config.toml
n_layer = 13
d_model = 320
n_head = 10
n_kv_head = 10
head_dim = 32
d_mlp = 832
vocab_size = 8192
activation = "geglu"
norm = "rmsnorm"
norm_place = "pre"
norm_eps = 1e-05
positions = "rope"
rope_base = 51500.0
rope_fraction = 1.0
qk_norm = false
attn_scale = 0.177
bias = "none"
tie_embeddings = true
parallel_block = true
init = "normal"
init_std_qkv = 0.0177
init_std_o = 0.0
init_std_up = 0.0177
init_std_down = 0.0
optimizer = "muon_variant"
lr = 0.0135
lr_mult_o = 3.0
lr_mult_up = 1.34
lr_mult_down = 3.0
beta1 = 0.95
lr_head = 0.0103
grad_clip = 2.0
warmup_steps = 200
schedule = "wsd"
decay_fraction = 0.704
decay_shape = "linear"
final_lr_fraction = 0.0
batch_tokens = 131072
seq_len = 1024
doc_mask = false
z_loss = 0.0001
train_tokens = 640800000
steps = 4889
dataset = "wikipedia_en"
MLP neurons of a small language model. Each row is named by its layer, matrix (gate and up: input weights) and neuron, and shows model dimensions 176-303. Each number is 128 + 24 x the weight over its row's rms, rounded and kept within 0 to 255. A neuron's up and down rows have the sign that makes its largest values positive.
After each neuron's rows, "fires on" lists the tokens most often at its 100 highest values on Wikipedia text that the model never trained on; "fires after" lists the tokens most often just before its 100 highest values on Wikipedia text that the model never trained on.

L3.gate352 [135 131 146 171 119  92 126 130 164 144 139  75 158 151 116 119 138 193 109 144 119 118 118 112 119 136 104 139 145 126 165 123 163 149 172 110  91  59 162 169 111 131 146 144 113 120  94 167 115 107 124 132 137 124 150 127  97 130 108 124  97  88 110 103 101 160 143 123 125 126 106 114 141 160 126 138 158 158 133 139 142 129 130 108 170 135 109 134 152 131 123 113 102 131 102  93 113 144 149 158 152 111 112 135 108 143 132 154 125 125  80  87  77 139 122  79 127 104 150 178 124 152 139 120 143 149 142 125]
L3.up352 [109 146 155 110  99 138 120 121  93 125 111 110 109 125 119 117 120 137 123 139 103 115 100 123 113 117 169 133 112 128 143 187 142  93 122 112 106 124 136 186 151 125 174 106 129  91 173 122 146 111 124 136 114 190 114  90  96  99 127  61 141 136 100 101 127 102  95  98 172 169 106 155 131  86 116 141  95 103 159 115 149 186 118  86 145 143 124 146 131 134 171 103 126 129 129 143 133 135 102 132  96 101 138 111 152 111  76 122  99 150  96 164  80 122 109 115 125 105 131 129 117 111 118 104 109 172 113 120]
fires on: " with", "o", " of", " With", "ough", "\""
fires after: ",", " one", ".", "S"

L6.gate461 [163 152 145 147  79 123 113 123 126 159 142 111 157 122 119  90 117  88 109 146 102 135 118 156 157  89 131 121 113 124 130  82  97 164 130  95 112 124  76 104 112 140 114 127 119 151 146 125 126 179 136 142 134 155 138 142  74 138 121 124 179 102 125 105 123 126  87 133 138 137 150 144 115 138 104 101 164 132 176 148 140 125 142 139 150 157 131  68 158 115 136  96 129 133 147 132 145 156 135  93 153 113  81 120 106 108 157 140 124 143 143 109 143 102 105 118 170 101  94 152 118 105 131 136 171 186  92 137]
L6.up461 [163 151 130 129 140 141 137 128  85 124 104 150 112 128 144 141 140  85 120 158 118  77 112 137 138 127 102 165 106 130 166 118  51 161 140 149 144  94 102 127 137 141  80 103  73 153 136  84 138 115 114 151 145 118 133 171 149 145 113 141 147 115 112 123 119 147 102  78 128 141 134 140 121 135 108 102 162 126 165 118 121 124 122 151 157  94 133 150 139 101 168  93 121 156 176  86 119 139 153 153 152 177 122 111 113 119 120 159  98 105 110 117 151  98 117 107 122 147 120 146 136  79 118 148 158 105 117 150]
fires on: "0", "1", "2"
fires after: "0"

L6.gate487 [151 125 141 120 115 153 120 130 158 110 105 160 105 125 131 148 129 135 144 125 113 111 101  81 145 123 140 194 150 146 135 133  87 154 157 122 114  75 131 107 136 122 139 166  69  99 125 137 108 117 102 109  94 102  99 155 135 136 121 136 129 124 121 116  92 155 131  79 111 142 121 135 124 158 106 112 132  95 150 124  92 145 148 141 116 140 127 185 131 115 132 167 119 171 134 120 159 109 159 113 130 122 147 123 113 139 123 130 124 151 118 140 130 125 119 122 105 130 112 135 127 113  94 153 150 139 127 133]
L6.up487 [123  87 101 115 135 129 130 119 137 120 104 105 126 131 124 127 163 109 118 149 178 102 122 139  88 125 158 110 130 125 137 126 142 105 120 194  83 153  88 116 122 176 135 132 117  85 135 119 153 121 111 155  96 131 142 103 168 111 167 132 105 125 143 149 143 134 166 150  78 155  94 202 114 137 176 141 134 106 103 124 108 167 161 106 160 158 142 141 151 129 167  84 127  97 167 107 128  92 137 152 142 155 109 148 122 109 124 154 134 130 153  99  82  98 116 114  92  74 134 103 100  84  70  58 103 112  75 104]
fires on: "1", "2", "3", " |", "9", "4"
fires after: "–", "5", "2", "0", "4", "3"

L4.gate380 [ 91 150 172 181 117 128 138 137 105 134 152 103 132 144 131 111 141 130 142 127 107 166 106 146 141 107  95 102 138 103 112 147 153 132 105  72 182 122 163 142 157 140 122 128 125 116 140 113 105  84  96 109 148 155 123 132 116 180 158 115  97 149  84 119 133 163  94 134 161 139 140 125 158 136 146 167 132 186 103 128 117 150 164 158 155 148 137 137 134 129 137 133 110 122 139 108 147 114 136 114 136 102 151 160 102  87  97 153  93 161 127 139 141  98 154  79  96  80 135 161 142 162 135 107  93 133  91 140]
L4.up380 [130  90 146 128 130 142 119 141 113 134 149 123 131  73 102 144  98 105 110 108 129 117  97 146 141 132 169 139 133 145 122 113 109 110 126 164 135 133 133 111 166 135 139 146 109  91 166 136 136  80 114 110 138  87  85  93  89 119 118  91 166 122 149 107 160 103 153 105  99  99  70 135 140 114 126 119 116 117 169 125 108 145 144 150 146 100 112 112  96 124 124 132 112 160 128 133 132 131 111 102 124 174 134 104 164 179 173 135 165 171 148 138 104 108  73 108 144 112 143 139 101 108 150 159 122 120 132 135]
fires on: " while", " and", " but", " with", " particularly", " so"
fires after: ",", "."

L4.gate504 [136 121 144  73 103  93 152 132 142  68 126 138  62 134 146  88 147 147 141 135 144 149  99 120 131 119 162  69 123 122 112 121 123 161 112  93 167 164 148 130 154 110 134 118 121 126 127 169 134 122  74 162 135 137 135 160 145  82 118 175 123 131  87 165 156 138 105 111 129 135 134 139  97 143 102 120 140 179 137 103 100 145 113 130 106 141 122 144  95 144 133 114 103 104 100 115 143 142 133 138 135 157 110 127 149 106 160 101 132 142 115  73 150 120 132  96 108 136 145 137 191 166 120 110 153 145 141 125]
L4.up504 [124 117 115  80 110 171 131 122 135 132 117 116 142 120 150 107 134 144 159 120 164 121 111 122 128 155 164  96 138 123 104 117 146 172 116  84 140 117 100 134 126 115 133  97 101 114 118 118 118 133 147 134 121 161 128  90  80  56 133  87 130 107 159 126 130 101 138 110 115 161  96 129 132 117 126 127  83 123 117 135 130 140 138  82 123 122 138 138 185 112 203 115 161 120 123 168 120 128 137 131 118 136 151 145 115 128 107 159 154 114 107 149 162 114 120 129 104 128 121  98 133 130 117  82 170 145 122 102]
fires on: "\n"
fires after: " |", ";", ")", ");"

L4.gate669 [144 111 149 130  78  84 150 131 138 101  62 141 130 121  86 102 116  83 141 148 121 113 152 112 143 108 166 106 180 121 169 134 141 117 166 134 158 136 132 110 154 153 145 120 170 121  86 112 103 129 113 128 136 158 170 113 138 141  82 135 156  97 112 168 107 143  88 113 184 118 118 100 106 162 160 143 130 147 131  90 157 137 129 112 137 170 142 119 147 111 119 137  68 120 135 145 117 143 164 174 123 136 195 137 141 126 115 103 125 158  96 119 118 141 129 179 119 137 133 121 162 128 104 139 131 133 106 128]
L4.up669 [126 111 143 124 111 103 123 156 120 161  78 120  80 121  85 179 118 145 136 124 152 138 110 182 124 100 146 129 160 141 114 124 159 110 167 109  78 170 146 129 106 118 172 117 175 143 175 113  88 158 126 144 118 163 172 148 104  93 128 125 107 106  98 140 133  88 103 128 132 125  81 119 142 108 120 166 110 130 148 154 171 126 117 128 115 120 153 148 127 100 165 141 162 104 123  76 123 121 106 159 124 147 165 161 137 152 146 128  83 125 118 152 116 151 110 138 103 129 117 137 120 155 131 154 151 110 140 153]
fires on: "\n", "==", " chief", " end", " birth"
fires after: "\n", " |", " the", " of", "%"

L3.gate640 [123 106 135 106 107 126 111 122 150 118 128 126 128 109 143 124 131 119 128 128 139 127 114 111 153 128 105  83 139 172 110 148  90 162 187 120 178 148 163 106 151 107 147 173 119  97 125 146 168 120 103 118 107 117 142 182 160 147 142 130  94 124  92 103 137 151 151 152 137 115 126  82 129 123 131 139 136 119  98 128 131 110 130  98  93 105 127 135 163 130 126 116 151  98 193 158 109  84 158 116 120 123 160 168  92 148 121  81 112 142 166 138 171  85  93 171 128 125 108 134 124 125 152 105 144 127 142 117]
L3.up640 [110 143 105 111  99 113 115 155 141 130 159  90 132 117 102 123 123 120 106 135 117 139 182 147 117 108 158 158 128 139 150 117 132 111 100 132 138 131 159 115 118 147 114 116 123 105 146 103 129 110 148 138 140  89  93 114 122 167 133 112 206 131 137 108  98 106 103 127 123 136 122 122 106 133 129 147 132  98 125 160 116 142 106 117 129 144 108 156 147 115 103 140 103 110  83 154 155 123 115 138 123 165 103 128 149 113 133 153 185  76 163 141 115  98 135 142  89 109 146 177 131 124 156 121 130 118 155 176]
fires on: "\n"
fires after: "\n"

L3.gate578 [119 107  81  80 125 129 140 138 136 132 135 127 130 143 131 117 112  59 159 130 142 122 112 115 118 138 162  81 115 110 151 177 140 153 114 111 126 110 128  83 116 140 167 145 158 105 121 128  99 137 142 111 152 120  97 102 110 109  82 160 129  88 151 132 110 125 112 137 128 118 101 110 146 145 125 132 141 128 152 108 104 129 110 102 130 122 150 129  90 144 149 156 123 113  99  94 152 136 138 127 136 181 106 140 157 137 121 100 110 137 137 162 109 148 104 157 116  98 143 127 144 163 172 120 126 101 105  89]
L3.up578 [ 96 133 136 145 144 136 125 152 149 115 146 116 126 145 101 137 102 126 166 138 144 101 152 148 130 115 121 165 128 151 140 180 118 155  91 145 103 146 138 135 120  93 178 116 139 145 118  96 112  98 156 153 109 130 128  66  81 148 120 138 115 131 123 143 132 123 100 134 102 126 124 158 130 148 118 115 109 148 118 117 102 150 137 139 115 122 141 141 131 149 143 125 122  99 112 155 136 154 118 169 130  95 138 110 132 160 118  91 136  99 151 190 147 137 114 158 178 136 136 115 166 132 140 118 144 145  88 121]
fires on: "\n", "it", "\"", "et"
fires after: " =", ".", "s", ")", "th", "st"

L4.gate260 [172 167 135 121 104 132 145 113  79  94 126 115 139 122 138  81 112 135 161 104 170 148 103 120 124  82 137 139 124 123 135 135 123 105 106 117 115 111  98 121 139 148 159 127 126 122 116 106  52  97 151 101 144 100 159  89 146  93  85 129  97 117 125 145  97 119 113  80 104 165 102 130 130 113 192 126 140 130 149 146 127 109 132 139 111 144 128 125  94  69 169 161 158 161 123 127 129 103  80 145 108 124  93 133 104 139  92 132 131 149 130 102 115 150 150 146 116 121 100 120  93  86 116 147 135  97 102  94]
L4.up260 [142 107 164 151 146 156 117 118 122 120 159 148 106 151  90 105 121 159 131  91 156 133 133 159 141 111 179 101 119 144 116 114 109 125 117 121 101 129 107 106 115 143 140 146 146 118 166 146  97 173 120 121 128 185 100 163 185 134 162 173  81  91 156 108  94 155 159 169 108 118 132 162  91 150 161 130 116 149 163 132  94  98 102 154 130 154 155 136  98 145 144 104 128 109 129 141 167 143 103 162  90  92 137 114 166 139 162 108  89 141 147 178  99 167 139 140 133  96 138 154 151 139 127 124  84 105 130  95]
fires on: "9", " him"
fires after: "3", "2", "4", "5", "0", "6"

L4.gate675 [136 128 127 106 142 137 151 162 130 130 103 142 153 127 128 149 148 118 169 139 128 121 156 102 100  98 155 129  91 152 146 147 128 154 124 108 123 125 140 136 101 122 159 181 136 131 144 158 154 151 118 119 133 122  93 116 157 149 125 135 104 133 134 154 133 146 109 149 181  78 115 133 120 119 129 134  97 164 143 100 115 122  99 130 128 158 134 101 140 114 140 125 206 135  81 111 103 142 116 139  49 115 177 149 141 174 101 129 113 109  82 106 128 189 119 141 137 113  59 153 124 108 132 133 148  72 150 158]
L4.up675 [122 138 121 104 169 118 177 128  95 147 131 144 132 136 124 171 147 137 156 118 101  97 120 107 125 139 152 119 105 143 155 151 130 122 148  89 113 157 136 105 128 130 150 160 153 123 137 145 153 102  95 120 125 130  86 110 173 158 146 113  87 134 112 157 141 131 118 154 170  75 129 123 145  94 144 138  95 153 142  88 124 141 136 119  93 188 130  94 129  71 152 115 162 149  95  91 118 106 111 123 127 119 188 169 141 179 125  99 114 138  76 111 125 173 115 111 124 134  75 145 112 120 162 129 130 122 147 130]
fires on: "\n", "==", "."
fires after: " =", ".", "s", ")"

L3.gate443 [111 122 118 122 132 151 137 117 155 134 130 124 110 105  93  74 134 126 130 122  99  64 171 153  94  99 152  84 157 104 140 125 125 150 145 146 172 139 142  96 113 122 133 133 156 103 152 191  93 120 118 136 119 124 178 139 154 120  85 115 128  99 100 123 121 152 123 128 114 138  95 123 156  75 123 139 139 106 133 108 133 131 123 136 107 168 127 128 153 121 152 144 101  98 129 108 157 158 135 128 141 111 109 134 102 165 187 161 155 181 150 108 139 101 107 125 123 105  71 148 158 128 147 141 127 202 137 117]
L3.up443 [104 157 135 124 148 118 116 113 144 137 103 121 104  95 129 110  93 131 104 142 128  77 115 119 100 148 137 119 100 107 115 130 131 104 104  95 127 133 154 110 106 132 140 109 160 122 158 159 107 132 163 154 103 137  92 185 134 148 127 141 145 131  95 111  89 102 131 143 137  45 155 132 141 142  92 142 103 128 130 215 102 153 105 122  81 140 127 112  95  99 125 104 134 130 115 140 137 108 145 117 158 153 131 110 159 109 143 103 118 112 211 136  87 135  84 116  88 148  84 193 129 131 109 155 164 127  71 134]
fires on: "-", ":", " UTC", " family"
fires after: "\n", " Country", ":", "-", " the"

L5.gate13 [127 129 134 141 146 107 121 124 151 138 129 132  90 153  99 135 161 126 119 159 158 144 134 130 154 168 136 118  94 161 117 118 100 137 106 104 143 119 191  91 145 135  91 128 141 137 139 141 152  77 111 124  81 156 163 163 118 159 100 147 104 148 121  96 147 115 123 125 132 109 119 128 110 146 111  90 130 109 130 172 116 149 132 141 137  98 113 148 124 100 123  81 135 121 107 104 140 138 109 102 145 113 105 151 148  83 115 136  88 186 125 165  93 140  89 141 131  71 152 122 115 131 124 132 133 145 151 146]
L5.up13 [136 162 162 135 137  87 132 172 139 118 140 110 140 124 113 126 174 151 122 115 127 135 155 149 149 111 108 145 145 162 144 108 131 119 112 132 118  82 142 143 176 115 127 135 157 108 129 117 115 136 113 128 106 107 145 126 171 181 139 173 131 136 105 154 113 119 111 115 123 141 152 128 145 117 119 120 161 123 113 123 100 146  95 132 133 101 125 150  71  92 108 139 105 117 130 149 162 110 171  84 122 126 123 151 189 109 120 130  93 148 134 161 103 125 131 110 137 110 136 158 149 107 118 122 114 130 146 139]
fires on: "\n", "9", ":", "1", "0", " TV"
fires after: "\n", "1", "2", " |", " Format"

L3.gate440 [146  95 145 106 113 108 131 127 144  90 138 140 156  85 151 122 113  94 169 152 126 155 110 115  66  86  89 100 174 133  94 129  80 157  77  94 135 119 154 104 139 104 127 114 122 118  97 131 141 129 108 110 185 165 140 109 138 102 157 143 131 177 132  97 135 150 116 164 123 141 144 111 128  96 151 109 123 125 161 143 115  99 108 101 127 154 158 100 101 101 117 168 123  96 159 121 104 152 108 148 130 119  96 132 133 169 104 129 119 125 154 113  90 104  82 130 109 137 124 145 139 195 133 157 135 122 112  77]
L3.up440 [131 117 156 129 108 112 112 172  99 135 128  75 134 102 148 179 103 128 174  81 128 154 118 142 122  56 147 118 134  82 175 166 107 125  87 136 172 121 137 133 126 123 117 149 160 128  99 114 127 130 117 151  98  87 124  79 130 147 101 116 149 120 152 166 121  97 143 137 134 137 103 111  83  83  94 122 108 150 135 174  92 124 113 120 118  90 112 127  98 104 136 152 141 125 177  90 131 125 169 141 138 160  94 131 144 142  90 103 122 144 186 115 152 119 119 145 158 115 179  98 144 143 127 134 151 124 160 101]
fires on: "B", "C", "U", "Mar", "M"
fires after: "\n", " (", " \"", "==", "/", "==="

L10.gate772 [122 167 106 158 173 137 150 113 134 129 117 175 123  93  98 135 100 127 119 115 133 122 139 147 122  96 181 157 124 125 153 167  69 102 162 125 155 133 128 137 156  97 128 103 148 135  89 105  89 139  84 118 143 167 181 109  93 138 118 173  91 167  77 106 109 133  89 146 116 130 102 156 140 132 113  98 158 168  97 109  87 141 146 138 109 136 129 122  94 105 123 146 157 129 147 130 148 144 105  90  78 155 149 160 113 159  84 134 161 115 114 128  86 163 125 103 121 102 134 124 137 150 148 114 126 154 157 135]
L10.up772 [115 106 146 126 161 133 146 131  80 108  97 153 128  91 146 192  91 154 127 138 115 137 124 100 174 108 160 104 137 143  98 142 138 129  72 145 115 131 144 139  94 136 119 154 137 116 114 125 108 143 139 105 133 103 102 123 146 126 129  87 137 106 158 106 130 116 116 147 147 128 133 138 119 119 137 141 111 117 109  56 125 123 153 123 159 128 125 103  99  84 146 142 171 172 131 167 139 105 124  92 136 102 127 124 166  99 154 119 140 161 153 140 108 110 125 146 132  92 151 130  92 148 111  84 101 106 137  83]
fires on: ".", "–"
fires after: "4", "3", "7", "0", "2", "1"

L10.gate273 [160 167  98 125 131 141 115 104 138 133 117 110 189 144  89  89 118 148 111 144 187 147  90 137 102 129 133 141  76 125 147  74 143 113 103 151 145 173  93 103 152 103 140 121 122 122  77 125 109  96 117 131 171 130  89 144 137 146 159 137 111 149 137 127 121 191 128  94  83 149 162 116 123 162 158 133 143 113 104 136 115 113  98 140 106 160 140 155  97 163 127 119 127  99 147 144  83 119 135 148 133 127 118 119 125 105 113 112 124  99 101 133  97  71 168 141 126  84 117 145 126 103 126 104 109  81  93 120]
L10.up273 [128 171 131 144 141 157  81 149 120 150 190 127 124 131  94 109 105 135 120 166 110 146 131 134 108 103 111 134 134 124 131 124 131 127 140  96 131 128 131 152 132 139  90 171 132  81  98 142 137 108  87 127 143  99 130 182 138 161 152 137 151 124 143 122 114 170 106 133 141 128 140  94 156 143 127 133 182 144 129 135 124 134 129 176  91 152 134  87 125 140 111 120 149 135  95 121 114 123 149 129 129 112 141 125 117  78 115 131 151 165 130 112 136 114 118 161 116 129 168 157 142 143 131 149 127  76 122 131]
fires on: ":", "9", "°", "2", "1", "0"
fires after: "1", "0", "9", " ", "6", "3"

L5.gate148 [112 145 154 150 117  89 123 122 114 135 117 123 169 120 122 103 107 128 128 120 110 128 117 142 133 136 140 115 135 108 140 133 100 128 152 110 165 121 132 139 152 119 164 125 118 147 133 117 154 142 112  94 125 185  84  62 117 123 132 100 107  86 125 139 105 142 104 135 121 153 162 120 105 121 148 129 170 193 107 123 106 109 118 183 136 180 118 120 177 105 167 106 161 150 121 170 128 156 158 172 115 112 151 152 106 131 148 161 166 153 169 115 106 125 130 122  86 113 111 113 159 138 116 132  94 108 144 132]
L5.up148 [ 96 206 162 163 155 124 120 142 101 103 129 130 117 143 142 128  99 128 161 127 124 124 125 102 167 128 114 119 115 104 132 161 134 100 135 117 124 123  82 121 116 135 125 143 110 129 146 128 187 108 114 133  86 147  88 141 120 100 125 144 145 104  84 159 159 147 131 104 139  93 147 124 151 113 135 141  78 151 106 133 126 121 114 146 173 153  99 134 170 130 158 105 101 118  84 137 120 114 126 126 131 124 129 154 131 112 168 116 182 129 135 104 140  89 136 108  84  96 103 165  81 152 158 156 132 115 163 146]
fires on: "\n", ")"
fires after: ".", "\"."

L9.gate794 [112 137 122 119 122 168 113 132 162 167 156 156 135  66  55 114 121  74 157 133 131 127 119 102 142 148  93 127 149 135 117 118 150 152 130 133 156 133 165 135 147 117  99 115 122 132 156 152 113 123 130 100 135 102 166 128 150 137 127 105 152  96 112 146 124 154  97  96 144 113 104 123 109 124 141 104  92 111 131 107  88 154 142 150 158  99 159 157 114  79  95 128 172 102 118 102 102 134 144  86 116 138 120 139 158 107 127 109 135  91 165 160 104 129 122 154 158 135 141 104 122 159 117 121 141 133 108 133]
L9.up794 [ 93 149 131 101 113 164  81 137 140 134 131 120 113 107  86 119 139  43 148 131 131 152 116 103 125 145 120 119 128 146 135 189 125 108 115 170 147 139 110 177 114 137 110 114 109 122 120 126 120 133 100 119 127 125 133  95 149 128 148 142 168 121  99  99 132 136 130 108 118 116 127 100 146 112 109 145 145 102  91 133  99 129 118 122 120 113 159 160 134  86 131 155 124 145 114 135 116 119 171 109 105 119 181 133 171 125 102 143 142 105 136 160  84 147 134 113 129 151 121 115 101 142 118 141  61 139 101 130]
fires on: "9", "6", "1", "8", "0", "4"
fires after: "9", "8", "0", "7", "6"

L3.gate700 [144 163 131 133 163  91 175 186 126 107 143 143 181 125 130 137 145 109 157 131  89  98  84 146 112 133 131 106 137 138 122 121 101 157 118  99 109 148 121 120 126 136 160  99 133 124 130 154 205 164 138 106 130 134 121 133 140 101 121 142 117 107 112 153 140 130 135 128 107 145 162 107 138 125 140 153 117 121 145 134 122 124 119 116 120 129 175 169  98 108 159 170 144  97 111 116 174 110  90 187 101 145 148 154 130 144 100 104 127 138 120 108 118 123 113 124 127 106 100 147  99 118 139 133 108 103 150 141]
L3.up700 [156 104 148  85 183  97 167 170 133 123 151 127 148 103 127 141  95 147 166 121  92 125 101  84 144 169 114  93 119 190 134  74 148 109 136 133 115 155 163 123 133 115 120 103 111 168 136 144 136 133 145 131 124 148 131 146 146 108  95 125  87 115 104 142 127 126 121 113 142 119 145 130 122 113 165 162 125 137 132 107 148 159 157  83 137 128 100 139 112 158 159 128 131 103 116 127 131 132  80 138 129 115 157 126 126 155 106 141 173 134  79 114  85 140  89 121  79  84 161 142  98 160 121 117 135  90 124 148]
fires on: "\n", "==", " ==", "."
fires after: ".", " life", "s", " career", "Biography", " education"

L10.gate638 [175 166 151 138 139  90  80 176 157 141 147 156  96 133 109  76 140 124 144 111 128 144 118  71 131 119 146  97 152 109 171 135  99  90 132 141 138 183  96 144 113 109 120 133 133 117 143 134  72 116 146 126 156 129 157  71 138 123  88 137 103 127 117 152 104 161  99 121 125 148 151 177 103 120 127 118 130  90 125 140 128 125 105 135 152 125 107 132 157 182 119  98 130 153  94 138 125 167 121 157  79 145 112 168 141  97  92 121  78 153 117  99 162 153  73 113 117 108 132 117 102 153 107 177 142 100 126 156]
L10.up638 [160 126 136 136 165 129 104 132 148 104 164 142 155 135 144 120 148  90 135 104 141  89 103 120 111 121 184 111 161 122 115 155 107 153 141 133  87 120 131 100 104 115 116 153 108 126 142 135 136 115 127 100 158 109 119 137 103 104 167 109  97 154  92 171 112 133 151 150 147 154 146 147 106 131 134 109  99 142 119 124  89 130 114  83 110  83 132 103 147 124 150  77  99 158  97 117  96 147 122 141  95 157 139 137 102 119 102 140  83 134 106 141 147 125 142 141 107 130 169 121 109 182 122  64 112 130 118 148]
fires on: "\n", "-", " Language", " Position", "Career", " career"
fires after: "\n", "-", " |"

L6.gate510 [ 84 119  87  84 130 138 130 115 157 161 150 157 142  75  99 117 123  86 142 109 139 129 118 123 102 129 120 158 122  77 116 128 113 127 171 138 135 149 121 108 163 168 145  95 140 126 111 119 101 111 164 113 115 138  72 118 168 136 168  89 198 144 166 141 144 106 140 137 161  91  96 116 159 109 130 127 115  84 128 153 122 120 116 159 117 152 130 133 112  99 115 156 134 122  85 109 106 122 125 162  94 141 103 162  99 117 121 114 125 163  95 153 151 137 156 154 102 125 141 103 123 174 142 147  95 110 162 119]
L6.up510 [ 88 129 115 121 139 149 116 101 148 103 126 124 148  99 124 126 155  76 101 128 127 117 114 145 139  85 117 125 146  90  89 153 143 149 109 158 118 131 168 106 113 130 104 131  83 148 122  69 107 116 148 125 112 113  99 154 129 147 171  86 159 152 165 153 112 153 128 131 123 140 122  72 134 119 122 119 130  54 115 129 133 152 112 127 118 160 124 152 123 108 148 130 124 173 115 137 108  97 144 141  93  78 118 150 134 156 123 147 140 121 174 121 125 158 116 181 133 148 109 150 102 122 123 124 108 110 128 132]
fires on: "5", "8", "2", "3", "1", "9"
fires after: "0", "4", "2", "3", "6", "8"

L9.gate307 [147  85 122 108 180 111  58 136  89 112 130 111 137 181 120  98 108 103 133 109 138 110 139 141 142  95 124 132 119 114 149 129 102 175 136  98 178 137 128 158 135 133  94 107 113  81 122 141 154 145  98 159 113 145 148 146  96 145 112  61 178 112 134 140 113 128 154 141 135 118 126 114 125 125 137 130 136 125 159 120 130 112 134 102 130 173 143 133 130 119 132 108 137  75 128 117 135 145 162 136 135 135 166 128 169 135 167 147 127 134  96 106 154 111 112  82 106 154 112 141 180 135 118 132 135 118 164 178]
L9.up307 [110 151 132 101 121 127 132 147 140 133 108 131 135 121 142 133 107  92 104 111 121 123 148 129 136 135  75 109 142 103 152 180 117 145 143 122  79 142 132 160 118 124 144 148  85 107 152  97  80  95 112 125 136 165 113 144 141 134 147 133 106 138 149  93 134 143 169  99 163  94 150  83 130 129 153 126 117 126 137 125 152 124 142 130 112 112  87 141 129 141 139 134 102 126 166 161 128 128 157 134 128 117 131 123 122 142 156 145 134 107 142 134 130  87 171  89 126  73 113 150 123 140 156 116  95 141 141 161]
fires on: "5", "3", ")", "4", "2"
fires after: ".", ","

L4.gate435 [111 161 186 112 126  99 130 147 127 126 121 111 136  89 117 156 122  95 143 116 130 124 149 141 154 150 116 107 109 115  98 118 138 148 163 113 124 167 105 106 115 125 120 104 142 138 139 133 124 112 134 118 149 142 126  92 125 154 164 154 182 142 113  83 150 122  83  99 126 159 179 119  94 124 149 116 144 190 130 111 148 139 107 164 158 186 142 116 175 149 118  85 170 131 138 121 126 117 125 109 147 124 130 142 143 105 123 111 108 106 132 133 124 107 103  95 112  98  99 127 149 132  97 114 135 162 125 154]
L4.up435 [147 116 115 184 127 171 110 100  75  62 132 136 151 100 131  96 122  83 113 143 146 129 101 187 183  97 116 119 149 116 115 123  90 129 144 151 100  94 128 159 162 151 119 100 125 153 145 113 103 108 103 125 156 149 101 138 145 129 100 112  93 122 168 165 124 116 119  41 103 143 106 140 132  60 132  79 136  88 119 134 127 136 108 155 159  95 124 172 128 103 120 101 142 129 139  96 152 115  88 183 123 139 177 122 133 115 152 119 112 130 134 128 109 106 113  96 131 153 127 152  89 130 139 136 158 108 107 143]
fires on: "1", "0", "9", "2"
fires after: "0", "9"

L5.gate751 [134 110 129  93 128 106 127 129 100 136  87 148 143 123 125 110 135  74 157 194  76 130 128  73 141 112 151 115 135 111 101 166 147 150 145 134 148 125 131 129 146 132 177 154 123 121 138 126 127 129 104 102 136 135 140 112 155 158  94 138 127 136 113 119 163 155 134 161 134 111 128  73 102 121  88 170 113 130 106 120 135 105 153 137 129 125 115 157 157 148 111 149 121 142 120 146  71 137 108 118 125 118 123 192 134 116 136 156 124 147 109 110 143 168  95 137 135 158  83 166 127 113 100 133 179 129 134 139]
L5.up751 [112 155 155 136 116 137 115 122  91 110  86 145 143 107 151 132 144  92 136 145 112 136 135  76 138 118 130 133 137  95 137 138 125 160 142 148 116 110 119 110 122 134 197 112 154  97 124 133 127  84 147 137 154 131 119 125 129 121 139 139 174 119 134  70 142 156 146 112 168 122 133 120 114 134 132 150 116 114  93 156 150 107 123 158 146 111 101 185 113 117 145 132 155 141 139 139 107 113 138 142 110 137 125 140 108  77 121 121 108 148 177 102 132 180  99 116  48 106 107 128  87 117 126 120 136 115 139 162]
fires on: "\n"
fires after: "\n"